Weights of a small transformer language model.
Size: 13 layers, width 256, 8 heads of 32, vocabulary 5652, 13.4M parameters.
MLP neurons of a small language model. Each row is named by its layer, matrix (gate and up: input weights; down: output weights) and neuron, and shows model dimensions 112-239. Each number is 128 + 24 x the weight over its row's rms, rounded and kept within 0 to 255. Numbers have three digits each. A neuron's up and down rows have the sign that makes its largest values positive.
After each neuron's rows, "fires before" lists the tokens most often just after its 100 highest values on Wikipedia text that the model never trained on.

L2.gate312:153106140099165125103142175128110111123092098153100100126082157119110124124121145119125158084159093113110101097131138167126140109135093154134117100142116123133157151106145154148107149154137099111127161123138109118068101126131090113118115170115144114119163114100046120122108099146076121112142148119085156180135125114160134185101041138132140105142130136154080122159137105144116115136108
L2.up312:115136134076108114176107155129156121139133134156165131167098149133118155155179133121124092162167141143141142070144131135108160149129123105132137140120116099107120158095141119135140173111135092139119159163109098122122187146115105117106088150111099151127122162097110125104094127088119101149134157104114149109142154173162109130138119078153146121155117120131108160149100148094110119145105
L2.down312:180139106133163124108124127137132165121110116101100081107073138138094113118094109111120119085094106155141102126150154170141163128132131151103153080152122174170119113130121146137161148142125124131127125159178073107123146130116130119146090152133157083089157124136092133099097069123056123130098132144127157141109156072127166159085095178110185089150159125112116131130112141183104095105112
fires before: "| ", "of "

L3.gate320:147087123122175120156111192134141180174116118151114136126120149142130137123151085129105152140142119139069120112121167156114159150146108139085104132181177118113109151094159143154124167112116075142128098117112127130137137160141119126149149117142113154102111127109128136138124139147125144135134107101134120099170106167176143131149133078144143160124115125133111105116169085131113080141129
L3.up320:126135116169113169131093086120108143120108114169105177150135085111126140140194108108161123098133134150136149139112136104136118102155100138123037128151110158121120113142135122163115132113143146148106149162144139116131136142152106137125079154158110136147132090132082127148136090144117117132156127154108121147077120103081103122129155171104140110125171139110101176167110133145113131143134
L3.down320:132133118094146115170101115157112140102148122144102138119117096131105137135110156128127118078134132141098141115111167110142120033165125154138162085120125138128114148128146076113151150147098147131095112109104114140131156165130122124104118108131104098084159127151103159137103120102112129183152125122180115131106115099125139126104129173132128128129123124137130148129135081113112104133133
fires before: ", ", ". ", "\n", ".", "=="

L4.gate10:146108140121124121115190127157119137155137129115102117127155117079145125138111135158099129135116162140108103119111138127080109135110140084133155131126112080181163094101126110142167095120073118146160107158103143122138125135127111068123195134155114147153095116100100102157180120090171164141138188094139161118128135143140127164069134112150119108091097117110165135107163112137133133151134
L4.up10:131116128111124077092134169116146140138143102117164139150127141105143159156126099133134124176087131206128116112145084125122153135150097076138145123113149102102115107112126125137133141143116134129136093114131122124139121099107150104047139139157121122126174182123095127155136092154167097127099144122085160176160059144073133177092124111145173125127152159125133099133111096129153076132140
L4.down10:133133138127096074127151125159120115158134142137128156099167126120123115111117084157111145115160177144173119138100093124087107122105134094135142128123132141141161131143117166124136122116142124133101111179107142107094151098136114107127152134114164111159080105163132109173160141158167098121104162114097130131154160160125122141095117167158110118141095109106132130109125147161091124165092
fires before: "| ", "\n", ": ", "–", "; ", "|"

L6.gate208:120138160138137127112125152105143169143141098118104162102153110140155176118139093121147158108117140118113095163103180103081125136093116149139145109183140116157150097112150102126105147157094115165087139104124135140137108158112137136162145153143046156111168142154138144140160125102161152155121138120111147142155088148151181142126124128109103137130129093132164120146140142104146098158136
L6.up208:163103148108137152089094160123116108139109143145127097120091110201149132148136124144113083112144109129116094123193140113115132115156161140155144130125168122128140138116143107137134153091123161133131149111109136116132101113091184194097118183156088162116133145152141073158133164121129122146097144116119131128125101136148165120139096191080103137114096096137100079093096146153116141114115
L6.down208:125069109091133161118116163115088141144145138143141077133116110152119126157141165159133089110152131119123152145157127138171145151174158092109166140132100155128148109130110116127179145140104146116117124108132126120131102128123128144097106124129108126122073096170143113128114099135095085116136112114104138093159140153109114117116096159120089134098122155109094156089081099120101160117118
fires before: "S", "\n\n", "g"

L7.gate49:122155103139166126149150103101100118128115141149154091116081116141129116164153115127139141100105064141149143162143080147157132121124138101162081158126171130126151104103157107174121138161164146104098101092126100132113157138161121112133132108138108140166068134113129160106107124153174134121123098139115117093104165154130107128146138117088149090125131149162117132158164143098133126101131
L7.up49:150112130094123173097107090115123112093133115111139150097142127143151104091108105169160111128101140175143128118132144112145130137100123146137129167098130149154134121115146148130148118119129155152079115119131126119085083137130144099159121121120132134124107143098114120096126104165144130096104159066125120164154164159111110159127099080124123139127123118136114129130144176104115188140082
L7.down49:136147118145152131184159127136132128163142140101121140119104128139117131136134176146137154123140144170124141149120155163092132116127102095120108081161132110110169097116105097137112120148156151152113135094129108165144129125114139114120116133124143132087104120109140126106152103122108119146191186129141133116115092102145088093163143112107153129123173177088105124127118187099143165155169
fires before: "| "

L3.gate237:138125116061126166075142145129111099102139151101073176122132115102144155128151142107123160121121134079122120138138125147142173142119140133144146129117100110105145101135125115083120157135144095092139102135093130113109112123174163178145169107094118108160094112154103114150138126110125097112150131111179099099130143155115153168119107107161156127125138148100149082126131098136112098134103
L3.up237:120062095135138123132109104164106119123124149132114153140130153123101115143114155155119114157086151131146094127093181119158079118137128108138116103127151099121165136150087165111109150125137111123117102135200147129128100139106156104071125111116085152156131117121122137073126186153112135109118149132111157111122110136144128190151157095149140146109154081174173139145128130094159085145138
L3.down237:125170123150148157187149123125108133100113118139130126148093158109151141101124086155135085152128133139139161159111092141149161134092133137128155077189136106137151095127143132102161144123138107096096134107114107103151110117107158130113128124132110107144084188108102123091083147158161103140122126163105144165138134171115121126170133088111152129149159084153166086144116129101132117105144
fires before: "| ", "|", "("

L7.gate397:093130097125139115091103095146189102112182137096112146100133107104113123130120109132132127124123105149130110145134071141164100168086097057102116163141155142137104144135142119079178116168094115106160097105097120129132177127107140137138148127113157139130143157119125118110115134103141109119136122129102115137134116108132134134097091135108100152117104107132086147131155100123099104146156
L7.up397:114088146120117139083161126129113118134137085127109101079125033120178103184124088134114149139121090075111118123117104128137120131141111123121143109141112182135164127126163131134146146146087131116107114048080128128114091134094124137175106143103173157080131115123152095119134121133107120117139170132157122094086123129160142120106092158115130162127128148138062132124127153096084088121142
L7.down397:168131128175128152113156157118121128116076138118123124147113095086144131174131165126122150148137099138113134119115162110168134103152088141144138120146121191176135147082102122132085125140134154130106140082126104115123109136100158145171105103109142166065127149130177143144102115145086100074087136142129131137134103128119143150139107123137110090151119136157105115131150167128121132101113
fires before: "| ", "2", "|", ".", ": "

L7.gate323:176098143123111139139123143153129160124102134078100151127134150109180092089107090134154158103128144150107116124143119104115151116136132116156125125131117136135157150123136105114126153142113087136143082094122129131146136134116111152137137133130088107159138137144134152110131137116140070139127112093189172116152102147138189129144130123151130141142140151085092098183121136124108170126124
L7.up323:148151144144138141111141146132122139168131133146127168119156107103154123082117130098171126096134138168153142133129108154154146145064094159136091125133103125132059112109135115142135102150168133152099104107157119132148134142107163116139073132127171110102141172130112094136145126127096141120140121155098117124124160095134149179092134069162145077137125115139198150123111132126135125141116
L7.down323:133108164123102151107102120121108129100111199124104143159130141123125111076126112146090134145092116105124159122118136105101093121114125090165100062159129127108081160108091126151110092149158087121117125095099098151107148115087145117112145144144130137123135096130103079121154147178085113132117136103094112087088097120111144134096104116165102127146111128122140105128123125154114140135113
fires before: "|", "| "

L7.gate109:112139173153110147072151100138162101104191099174101174174141155128121119135146159096130164155129099084109080157094121130136129124117138116121132107101128097118145108143071152129109077166114103070118109112120160139146134141158144131108144139193111098134135127104094136098195092098127101104131119104136139134153122081119115130122109138166094132160149123125135125153103109107135101176081
L7.up109:125155192148110155098115106146139119147153082155171130163143121138208122132138135120142138130135100129093107124130145161116134121097136104177122123103113141110146128164131110118115128124153104086115133133098144132115120087143159143104156132175140153173141157127090139137157109093143117109126113126102149171145139096108108143140117167176117129169176113133148120137116120130148114139142
L7.down109:118140120140121107159114119164152100105112158146158124102122129130089126153128109112134109134176137115107139127168148104072144140110124128149128128133106135158141139109139090114142124112153114151117134140109158143120113126126154116134106122104129125133146099083151136124144107142127100109147108131122133151130103142150114137149142151128190118096125108094130145109104086175116128094159
fires before: "| ", ": ", "= ", "("

L2.gate682:152114135123138144130111139119133158132128154132102142167149175138141119155117108164149157146127115113085142143095151147164126095097151150138116120095158134093126132116124127119131129176140106145164143128181080080154125129135125108103150170150085114094104187150193104132156154131163093138115132106124094106126153100161142135136124109137115116104130155082148136103100181117127102132115
L2.up682:095091156146146154165160104151159119126130131121138087167135076129127126135134137139134119147112102098101154140113143098176116110089096113125116124069077144115161119107150147182140125079170104120111115134174131127112134120116147108143148126138080140088131106172131097127124159138127118210129117150126089097094138150149122140162097154146112128141146105103086124085104166132137114136157
L2.down682:081113132149142121135172129133136107100155133129145130107138086137106105098116132096098099138159122119105145154161126126142120160155114104149138096134112106104172113138159137120134118098147109103089068119162157143146113115124160151159140091166089170137169087148103103111106111126098126175178115138123142106149113139144094151123113163140157152133120084134103117142123149129145143121163
fires before: "\n\n", "\n", "of "

L6.gate112:123126125136150156136122121133124152126164152094140142136158186178128121115161113104128128117130113140088150102118132125106138121168126123089097125109151159122130091111136141135150125127067180115115084153109124153171152137094087148127167130130134162141134084142107111134168131140111124126133109076105090102157135120141140163076124166118108174167124123122114117153096138120142098156107
L6.up112:120094135157123161122121125143105135127162152135156163152100132171072130151092114099145127116099138117131148140142146136122133114154137093115120131143128123125144119137146111046128102102121141104140141128148142122147116083090144105110158118104126115139099143149082122129120104097088152169108073127097091168178109076161120154138129107190123156173114104118124125129140116174108124122142
L6.down112:173145138159144159146137116137148120098109186137106114125145121124135135131163110122115105147161166119137163167158146161111148123144151127123083154110145134092130098145119112121148141136126151141135137142105143167127131145099073111110137116182151146136127068144112146131160120131118116151146130061099111132157118157123166145113149168156127185152150101130104114118139146089144083163112
fires before: "\n\n", "to ", "a ", "\n", ": ", "an "

L4.gate134:145102149109148124114126131113122117107151112129128133121169125142134090103144118180166121118163145148140135155129151142125138104178151156155132070148140099172115115118092133104094068151130125155135133103135118159099136152187118106139138118147146087135159159125137115105169090115118092150103148133108086144193177153151125107079128133150077165146115122134121088127122140115111109136128
L4.up134:119127135171101095122108141125155094143167117138136139109174131097160158103070132137168124158109139166169135123176097138113159102146132142182154158108118114111153111140124136122109151145155188099100112133106115124165115095144161143104148132114153081175132102112118130116110097102157165108120174122163175151144121102153185131142121123122136132148135132133121109139160113116149138135116
L4.down134:125118168096138125133122153121140143138193114102128153136142169125171135175137089121156122154126098143159119105131112164123159132098122108104089143160118161092148132132126126126079163122172149134090150094094150111114110071109140126160102114139169105160126178116138132101115119138121152144157115130138136140136159091180137142096122177130128139136126156144106146189170132109116162158123
fires before: "| ", "|", "F"

L6.gate464:166163098150111151120086173129091119152106187089151149140100120096141104126115136145130113152140102176135128124108131129136121133124138120120149119126108121149162094150128146160124095145138121125118117167088134135121103103148149131123132092093208142101089152178108133110140125124134129133171123126145115167175181104145186126131129153211105165130125117116106146122122128140132114113131
L6.up464:088143166117061099074073116139167176086160133085087108138131114103071146077159135127114093155141084126120114165137127137119137122142136094135090115155128112104106170106103158164115137110110167158164108118155079144116126134134082146153139076084101112154129116120166147116141162087122122137140113130105125124116151141148101127144100136132145103152142106150119119128115136098176147125161
L6.down464:154122078108134126129093120121113141138105086114087148152118142176178125129136122155138159155116129144113155114101102124110122136133119118111137119103130120179120092110114092152131114130149156142156142141076100163184140146151148139143114137114159112097086107112105110138133131120159133141125131134137170111158155131081203125142110122169131137115101142089153155125179143113164121133121
fires before: "\n\n", "born ", "194", "in ", "197", "198"

L6.gate80:121141175091105111117136098101168139146170129141134121148117154137158099096147125132127143168149107129120102100139090115172132131118126092078110133138117161116158116124126113112168164134092120146160117115125085138133186134114091135149122144177121134144162137121109138091131159118137097165183105103117138171147126133136126165133142069168139141124129137113091112145108097105104143159129
L6.up80:116110103131111131122160162126149076124176140143098147105132112157127134131102130132102150122139146059154146128113157094202155091131091124109131136099119165101089143122128140106162118110141133150132174113158119137176145151157100137098115151133155140164173131151089145140095111130137116113132100093125142160101097122142124116107134115148089119139126127075081148183129180112145170112114
L6.down80:098141155176131127158152132124163154134125126128113111084120119154120128137136120095140121119125112150132142149144110107127158119087130111111138102128121105115127115136161097128137079149167148159133147083161097118131132143127139152093061159139131120138129152151099128124100105105108119142116116134113154105158179122108127101087118147157106144077107109129092144137166135129138137104118
fires before: "| ", "|", "omet", "("

L9.gate581:140116145134138171151134119081125106137047122147150161155118144100108120124121121130111141161136136087114122116135153131112148128074106157138132110111066144125158175128116173169107134144085100106120086107132149105120108110129144158113133119174139126120120114140188085120159135103140131125074107153126135112114127119121101156129123133143131120143200108151133145113085142155133129150154
L9.up581:107155135100106125139135139116096151122121133106167147130096131154122159103099117095156103141120139158127151152119141117151152134120056168101157127114125130150131116113145116113113153121163122132140102101154089182130132130133129120141093094139106153168132072160168116096177107117099186152112148133111161124140179148124139140126102098147121116114173128129152155131106091123134125153137
L9.down581:152108085138129128124068126123100124156153126113138161134134121151118118109074157153157127106151163143130126130160136099111115155111153125146126113145089133180129134120125121170067076084125134146091096106152188146129101107084107096147092130137091086117111142123099117118154097141106110129080144155154086117167104120101124119102129110134132155138093117138109115147139165099084129149131
fires before: "\n\n", "the ", "that ", "him "

L3.gate248:086113131093138139143135130151128100163090127123129188136150151128135099122125153085111138164133138132118119128169095096116130087113148158125093138162148107134136146101156122108155136124120111107139142171083153185136144149179152148139143152160146127111117136094137124076168146149101150159096188122177091157131087111079108154114132135147149155125118102144144138151121130141105136119103
L3.up248:121104103162109169090088128116090168125105088102166162102142100115172086113134141118150149124102082152164113124159131170149119114112139123105117136166103141143147124162175113182140156127095153146146104142154132096098138119109129135194130141123156127144117140131148101110119104157113121156088151123165116169145144116136135121132099127116088100148128125142096101165129134135069123141099
L3.down248:154153056120139111173147136094116137116126128128136113126098142155135156179144176164098122125126124113147079130161134124140136155125141110144169122119108148128134147115181153094087119099131139141118151100129103092138133122113115184111170124086123053107092157120107133134124132099166123107172135178155146107133098147173123123149099153118087125100125141121147169120114154157124089133096
fires before: "s "

L6.gate375:115119115128176145137122152106125112166107127151148140125131150128115138111128124131136133155093129146145114138131150141155114136136149153143116147160132155099152064111161125158106083140175199142101161124129118137152149131134151123170141131111076149121116160164146076123104094089171072114125110098075160153115114123122143126112125136122144115162117144127137141147147145155117127146111
L6.up375:123072096158128158090109141096096118119119105124166117143105154143134129101127122102113141138147098126095091134121079103099056102115138130129104112158118093171162127113134109121124110132138128122098141102116114091151150126118102172134139129122109116118145095128172120109145169144126112160138081109105117151122149123080109177087109119092172093130119086147118156135122134132151123154149
L6.down375:110166135129119088180136128124085114106111138154147114128174163090094155139161106127148085122139164171150111098114170159132163102115147147102148101114134140139126145118103131137141114106118126147109091154082143093153173147148113125133136097168151132121147133148150095104142127091129111099105146104112117086135130147159100160135111126113118125167141086137125079150127137099133117136111
fires before: "\n\n", "\n", ", "

L2.gate36:101137130177133102125166082127141123141116140188115154126134132090114084098141115129157116108153152115157145180135083120148173097130140152134158122152128145098173138093113141093079128147151102163106120103112144123148115121127163151099125100134134102114170142145110124157159182081149151129127143135104103105126170122095134116146140115168121136132116112138099119120142074151153164137133
L2.up36:123148138101159167112122106110144133142155119129093122163158109140149128110144132170100107106101129093071094124108090109157118150117116163109155113114115154103154138153118115142112080130146118093121117102121151138145132153145091094104146113126184114138146132148130116122124151081149124129132117106147124111127104119093145107147129130152121153130117159078088111115164121117148145128133
L2.down36:166148122084127109123122177129093090147132119120163123129147092143130106201152129153105123140107139103140119119141147121115147160134155130127145145135124105114106122107143153126080115119139067127157129159161129116149135109117154150103093158107096128143081159077147153143140120144156145137125148170120142129101128125178084121149118096114153127125127130143131113124135125118146177167143
fires before: "| ", ": ", "is ", "|---|---|---|", "|---|---|---|---|", "|---|---|---|---"

L4.gate426:135127156120164125151123135145192131159066171112119146155175155113111130114100064119112140097146171128152106076108149120118117136101156121106115128148120145171139156119100160129171136135096085102051150145125151115129127104106147104130129161126120135125114134074146066138124138111147151124133182120112156112160130143147121178125150125113122143120116131115167152134131117174132116146123
L4.up426:132073081142140134100082098125118103142094107146152158145101157126130111132148180170122136158175142109126132187113138096146109124142135135172137112121121137130142103112173133095137086098123170139118131140123098131146155149121131152111124110146089109136117160122107139105112156125138137133131099111106118150093131092117160141131164105143050121141104091136130116122150123151152119114142
L4.down426:200156115103101185156122156087149129155097153122154125120130110126179168125137084086094135142129146131142119144091144090146124146145162124162141153084186143145120106097110124149121128130147129116117161102134120130154153121156136115136150108085140077153142159157140144130121110107131125118171132175112140121129121127106164126112118114131096145116119109155167118147098134149161092175110
fires before: "s ", "\n"

L9.gate86:131094107137140133097109197138143145091129092120111093150149094106096111060153119141093150105153109133138126138125103132137104093114134146114129124114101110142090110161127130094135138094093126104131132128128125106125125100162134130106123146102085135151103121125125106108172117165148140132117155203113133114155127119172158128083109116121111147108109176152112138135132137127082153137150
L9.up86:092126105125115115124150110105123138123096117098120144137138112188115080107113150120157094118113150127181134137153151148116128122098147161120107099132109163101112137140140142124158132151092161110116147148131092120154122126130137112129100153125105183155091118115147106104143133138169041110147168141121127139129136113121126149119150135089118112139137120136123185136107154120116153170134
L9.down86:117155126109138113123107103110141125173126120112180105132144136161080185149130142144125139160123118108150162110139104111123134161126135102135140141144144157119165100155119133104083098159137129118125147121139112142093147147113134092125140131084135130097159160145157125119123122164127135097125163083155094163118118099091103145110121165102179124164120117142148130149159120095129183086118
fires before: "\n", "\n\n", "_", "h", "ani"

L4.gate452:099103079139121146115118087137146132147131180124131191160126111131062124121117071058098125148143105117094105132083151066108114132190125112148150112141118136178104132119113116102121087113155108131128129154111142098077118131128160138143126136132111090101130078112091120127099103160137121161068098129115132111158132111113137127157143159096074187127118132107124120121179105152116101137098
L4.up452:110145098106098164157133107139119129136139122125157180112115137128081088143127133167114093145140087144170127102134126131113067104107104131101111136109116076117133117093128139136100146146183166119111133131185138121144161140151139181127121121132110128117124137144130117110149117115090132119094108173119102166135101109147116128142104128126134098147169100131132142130101172163085092165098
L4.down452:124120123152089113141121104139064066132150099126110135122133153097104115138094139172115100107141117135115159110138094132167096105110133157158126082100128091132141176116089132121118133165118114131141114101164072146148111167077127156109134103142132123116159155176129097147137131076128112134142146126108135168102118117081114111133116139138171120112160116170127104105081167134131110120116
fires before: "(", "| ", "– ", "as ", "Ol"

L6.gate7:126085146142140090146105153108148149081115123159147119114107104141147148118154127103143146113124122106133138124114127160082087095124103138128093153127146117114157145165121161153189118160122133145115135146136083107121110132161163127081153092140105126154115149122146126120141117149161102157134122140117163181163141102140107146153108135157134140155110129122133120137105149163142155158069
L6.up7:177145129139173108136130125137131171130140129100152098127148139135102124126147119101138142126123092091096146134128159141087101076129109121117119164154089120155141073102056112132113150140108154089097112157125135131104121098134149138078133134108102144138104129152107123160122137149141110133105151111098125148123091122121147139112100146115141111131143124130098105121101109099113079121097
L6.down7:119158125136100120135136122148100117072124174121063133102096151134137133120122145115116130088098153138146094135122119105167123118102129121099168142126110086120123135102116130104130144122125115111155114160169107095139100136141168104144084120121146124134101158144115162163162140098101160148132110147135111104091155177129084103095094112122147094109097095118136109120168140148093152122105
fires before: "a ", "– ", "an ", "to ", "| "

L6.gate390:143121142138099201210111101091110179114172123139111142119126174063134104168159125150146165128138113145087187112107148127139128128129104139149130165120128089129169134099128134095175114127117153121117118170142141184148127110070127169111166092129119132144147176098116103127121138167123169132144119129130096134124133136156160131134133155102116157154094111128157119086066127155167111122146
L6.up390:100128103152151101144117127119102149126138111118087098093127124114144137147127111104158124148108087173108146146080170179155120130137106126102139153096143091135072121124142154096132100125180167131133094129136159164134118122091129101101172101160121119144141114132129107124166101170125133145101100136164155135123092163163131171090086151127066106159123148120078109140142132105106109087110
L6.down390:133126179144117146129068186081145108146149130104158152127120133145136121168138086146128145113065149109167150121087150119086125124150124130153121125141124100112116151147149136116090174128141178121138153138134130121120141129160111146093118117137138124112119168165171101145108168084115144130164180091120140095119146115104145096123130146134162110110087147150091139133124184130103111165169
fires before: "\n\n", "as "

L4.gate64:081153138150127131152108121077188130140107074128120151118110128124104155130152131105138101062129130105093114149139151128094134169114116113085169123173171137122135092126118083133120093135156157126127134152141122123099120116101174118115154138126128128101127151132119136157138139114184165160139141153172148116119139097129152134132135084144161114109114106126135116125132094139120140136141
L4.up64:142115165133116109150118149136161120146134162074141097127159100149138128113122121124089150128085131061106149128106095180131079122150079138132153114142114144147096130109121101117159143145091157140156118127106109114125133117171113116125164112155090172131133112131130096108159117135140112089060115132115127117138132155122139136111103122149112177138105143131122121111168139106146163089109
L4.down64:158162135136130118150136139097108174155154144182119092108096121130111158160126142157134129147082159081090124118118140117129123089132154123144143168127121122177161099150077132123137100128123106166114136146101114084165119171104109136141128141110133140129108129136119103135118086166184137129139156144123090128095092094162134140126124113129121100137118134096137102152157141091118127152144
fires before: "| ", "|"

L2.gate659:152121154107150179108082122151121132122097123103111127126117141079135124093127149089109125113109138096141135150172129108155121118107152117111110182096148175140165122098108092135140094162146140122111100164097132144137108104115154145103109095102189116142089130152114117185126128118101140118128157150200148103159148114131110143096121162108102131127149154105137116124104079130124115137128
L2.up659:115143141165147088140136114124098119100092140135110128114158150136115134125116140130147120121112085138111133149125144106098124116140155087123067129149151128103103130130174145136143111140104112151131131135119147149133158167124151150150108130148171147141131159086121143148157134140119134124086126091125065127127099162138111114120119159131128135166167099161130118152124085189137149172146
L2.down659:115099104102106117149148137136133132113133118147129127177097139167161110152141136141118141113128144151139145149100117155138096136091121107150140140163114131139114133176129133148171110127147149096111126111103130126132141110199098101181141160164108130107129109149141102109104125137182100134165133116121128147072092099136125129164151099132183095138131120128140088153123162122133129104097
fires before: "202", "201", "200", "199", "194", "198"

L4.gate681:129092132148141130093113152102152172147105136135113200121134125158075163139151111146162151144173123111136129113141159098128117125114185118095128134136133121154107120158116159168151083114128131164130135152121132116115166112146148142105108086136142158153136103160082107152154143139135111141144105157151134106161093129143108145078125114147155130125085085080126145143174126131108121188109
L4.up681:150123140119112088123139086172153100095130140072129130149106137183122129121146124123159131162123136089097140139103083117140163102108112113114140085152137136122066144121101145092125143126107099129106121145130072107118175142156112143127106137064112144116102158140135064098156129113077122122126110152109153152103113125147149107125092162070126173123146112133135127150084143115112124118130
L4.down681:113093136176126129136110135160147175180136151139145080146152115105123121101207135133108121126157132114145112131144145140107149131143158109143092110111146115138122131105161140130126107142163145146086112129103104126126154115126138125097081127121068134151111131137090118144179180139156109150142129117082093129116129134107154097089175117130103086121108160123142134124143094165086129156118
fires before: "\n", "\n\n", "Votes ", "born "

L4.gate5:119093138107111127115126122141118147081099127117135162125116128124103134127081085123115139134130160088131121157134117116097141119123102116142116133147152108108157192122147118130118123108116088166091109159114120126146089110111111115146115102074106148178112079149103142137143173174138124180139129158200103113136123180120095146139139088157101128115105123078118117165101124133119144130129
L4.up5:160096088106146111151151135163100129099109145115125143111074119143089097149126149135079118098088172142131158131126125130127147136117081161145128117102105082129140148127141085152084130110141096167128141111138133151149113142124122169114134127133147143154107109128135137110080155172141129132108123105153138137169165105130127121160096124111136122160122083097149138100112180102105134100166
L4.down5:131137157156149160135081149136141147157145151158119167118114133116116128158150162187151147070127147139123102141139130133095145120113113119120150106097105090149126093133118142108118082161153140125115130093128111175133133064117122127114152151138168121078157148128157152125106156066132102099164087128130139121108104116067170105123113156104126104105139113112139113107137111128111136163129
fires before: "as ", "of ", "with ", "by ", "the ", "that "

L2.gate233:136132152122107043124105088125131149108141145117150122127153116099094102175172130122126125130087123111146068140100195111109132091098149095137172117154128158182064135133107122166105114152126129106102116119118115155155144145139134126119121127125080124137155151084102160149138084087127108145148158139120150108147094124151120138123071155115096114146159132156142136119114117137111140105120
L2.up233:154129157113148083130097121098160141137112152107123101136153150094121090099176121150109123156142131117100130192107148116129139156118153128101152156142115142132091156136084089133122123075124093156104138115117109100154119146122111099138114156121081160116178158085092131182094138126128137149125113136094139105176129141146136135116122122082079147101113144146122116141135143146143108118114
L2.down233:166101089131135085069146116136175132105127145101092085120141101112116177158132094145142104173120116122133158139142103111105125126119161112149131140117164138108132146118117115119107115114087180136129114099074130129112158148130116088135102124117117094132119129121101171118145179116156138102129104120144113151131104106130120115098147131128106148128118148101101105131119137132149177118157
fires before: "\n", "\n\n"

L9.gate164:173109142114134166119188131106137126132138144074123112136156101097143137141162101116151089103102091132165118142130123117145149132161114112094101115125144165130109133156138111096161164137093093151136104122136116140144136139159091128151091106130139125111168139141111143117143103127151122128131107091104157152118115104136090113127110075182125148134096125110090089103149120096151125113140
L9.up164:134146134134131121137154123117105125151119123102085113137135141065139099089154160122135106125121127114154109158143178130138121130137126148104122122130072138139113130146087123089094147171100139114095128150171099123170169153140103123099138174140127162160138125133097115082139113115106090132133133088109192116112084090144086138103105090131143139139136114087094113109088172126131099148126
L9.down164:145103111142113149129118115176119079108147096114134143129124166107126160126119173093136081154109145151127152145152076166150172094099147107131141158130118119129137171147087092145095134130098113144132149140151135130140149109118128137119144165167163189135098101129138127139170149112141146143134092114113132132144098102131115143090130113116115128106140109091143142107139127139164132108103
fires before: "| ", "|"

L6.gate678:115155135103141112153135154136124085129135125154085147187120132107102125142156115151109136143069098118140166101092157138119140109138096124136124132123186124120141160157106083144151146117109172088122152140123122130158151164156110136093149146107143127112173094097145128114134100155154171119172119133099108157122161122143108137128115165143177117157150121153089154144147146115161124130104
L6.up678:143153126131132124171150087175144122116095092140159127166088113108129116116133120107140102129097143172108116106151150166141100083150137149123128171122127126135107116144152116141114144117174131161165085114159121122144115124087122128116157153165081167127104129135170136145138105141146098148138083101120110195164109122149147174143118102114137145156137126106111092166131119107131118138112
L6.down678:146150145121132132114102133124144152144120173106129090142152160101106095116115137150148145072186158174110102088162109126076134137092093124127126125101121105115121116141154145126074105136153142125114136149107122137101113122111096103130054123125104152127138151129107134166118099105119089161173115083113105133113095107104135129160132119126134115151127151154131117098165140168195118125127
fires before: "| ", "– ", "that "

L7.gate567:123162095141063147118098122125158121146127138126113160105095173123157115117123086090142129076174157110124145157124145100132067122126124142136065130118130138145194132122134102130136097113159148156141142156148103151154145172141104119141147153146113158096169134181140129121114133107145104127173066100127165159151102140170133165084115098164110133130139163152130105123131095130112159084134
L7.up567:134081113102089162133130109140151127117157137157117057145122143165113126109157141165127136129165111140164139132106110135119160153152162102135120135140172093132133130136157110104163030102121104150174125164140113159134112092054156111122122139130069124107168131192117131130137121141164142103148104109094169094181142096120162132131091161156139143157098131129128141127100098111150088143130
L7.down567:143087127146122141118098163088103119152132145083111157115137101111103135110147147152136136119158159110093180156083145113121115153106096123165127151103117158129170102161158083153069154112147144121109111129125131165117193176158110123174116107156144152138139132148079132126107135157119138094136126144111182158178119151157144167120126118163145126143140130155123108172118112120099130111109
fires before: "\n\n", "==", "===", "| "

L3.gate168:095131133108070116099136116176123133122157130114115162100157134121164169131123112117124135092131168122134129122143178131093173129131089092149130097164139086152106123172102121126126139129092165162065142125132136137136085165115153151105114126156109090120144100108121119107123180075128085146138136102139108164107165123093123107131140126109144161120088146085155066156114105103114134136134
L3.up168:098135100060095132092116099138105069099148070133106087150186141080131140150173095135140141162102159154114118140180110121129132125117116106137120109109141136127157147142151175088140139147109125120097125118109129137117091151110165167096144130109146112141104085113119120127138121109141104114151122136160121107109108179121132130151091089167138152093147160137109142085121092122160100124116
L3.down168:099096109124117119111145068138119138114154102126158105120126124115157131125115163141145119149105126125130181107100100130129103110130149117153139126106135112139119154119137152131141114150151135128113129083129115136093110121142118106129115107104107126097121121106157128156124108121166095147154104120156068128076157053143146144138120113158108158149100173124128087119163157062140114094154
fires before: "| ", "one ", "(", "|"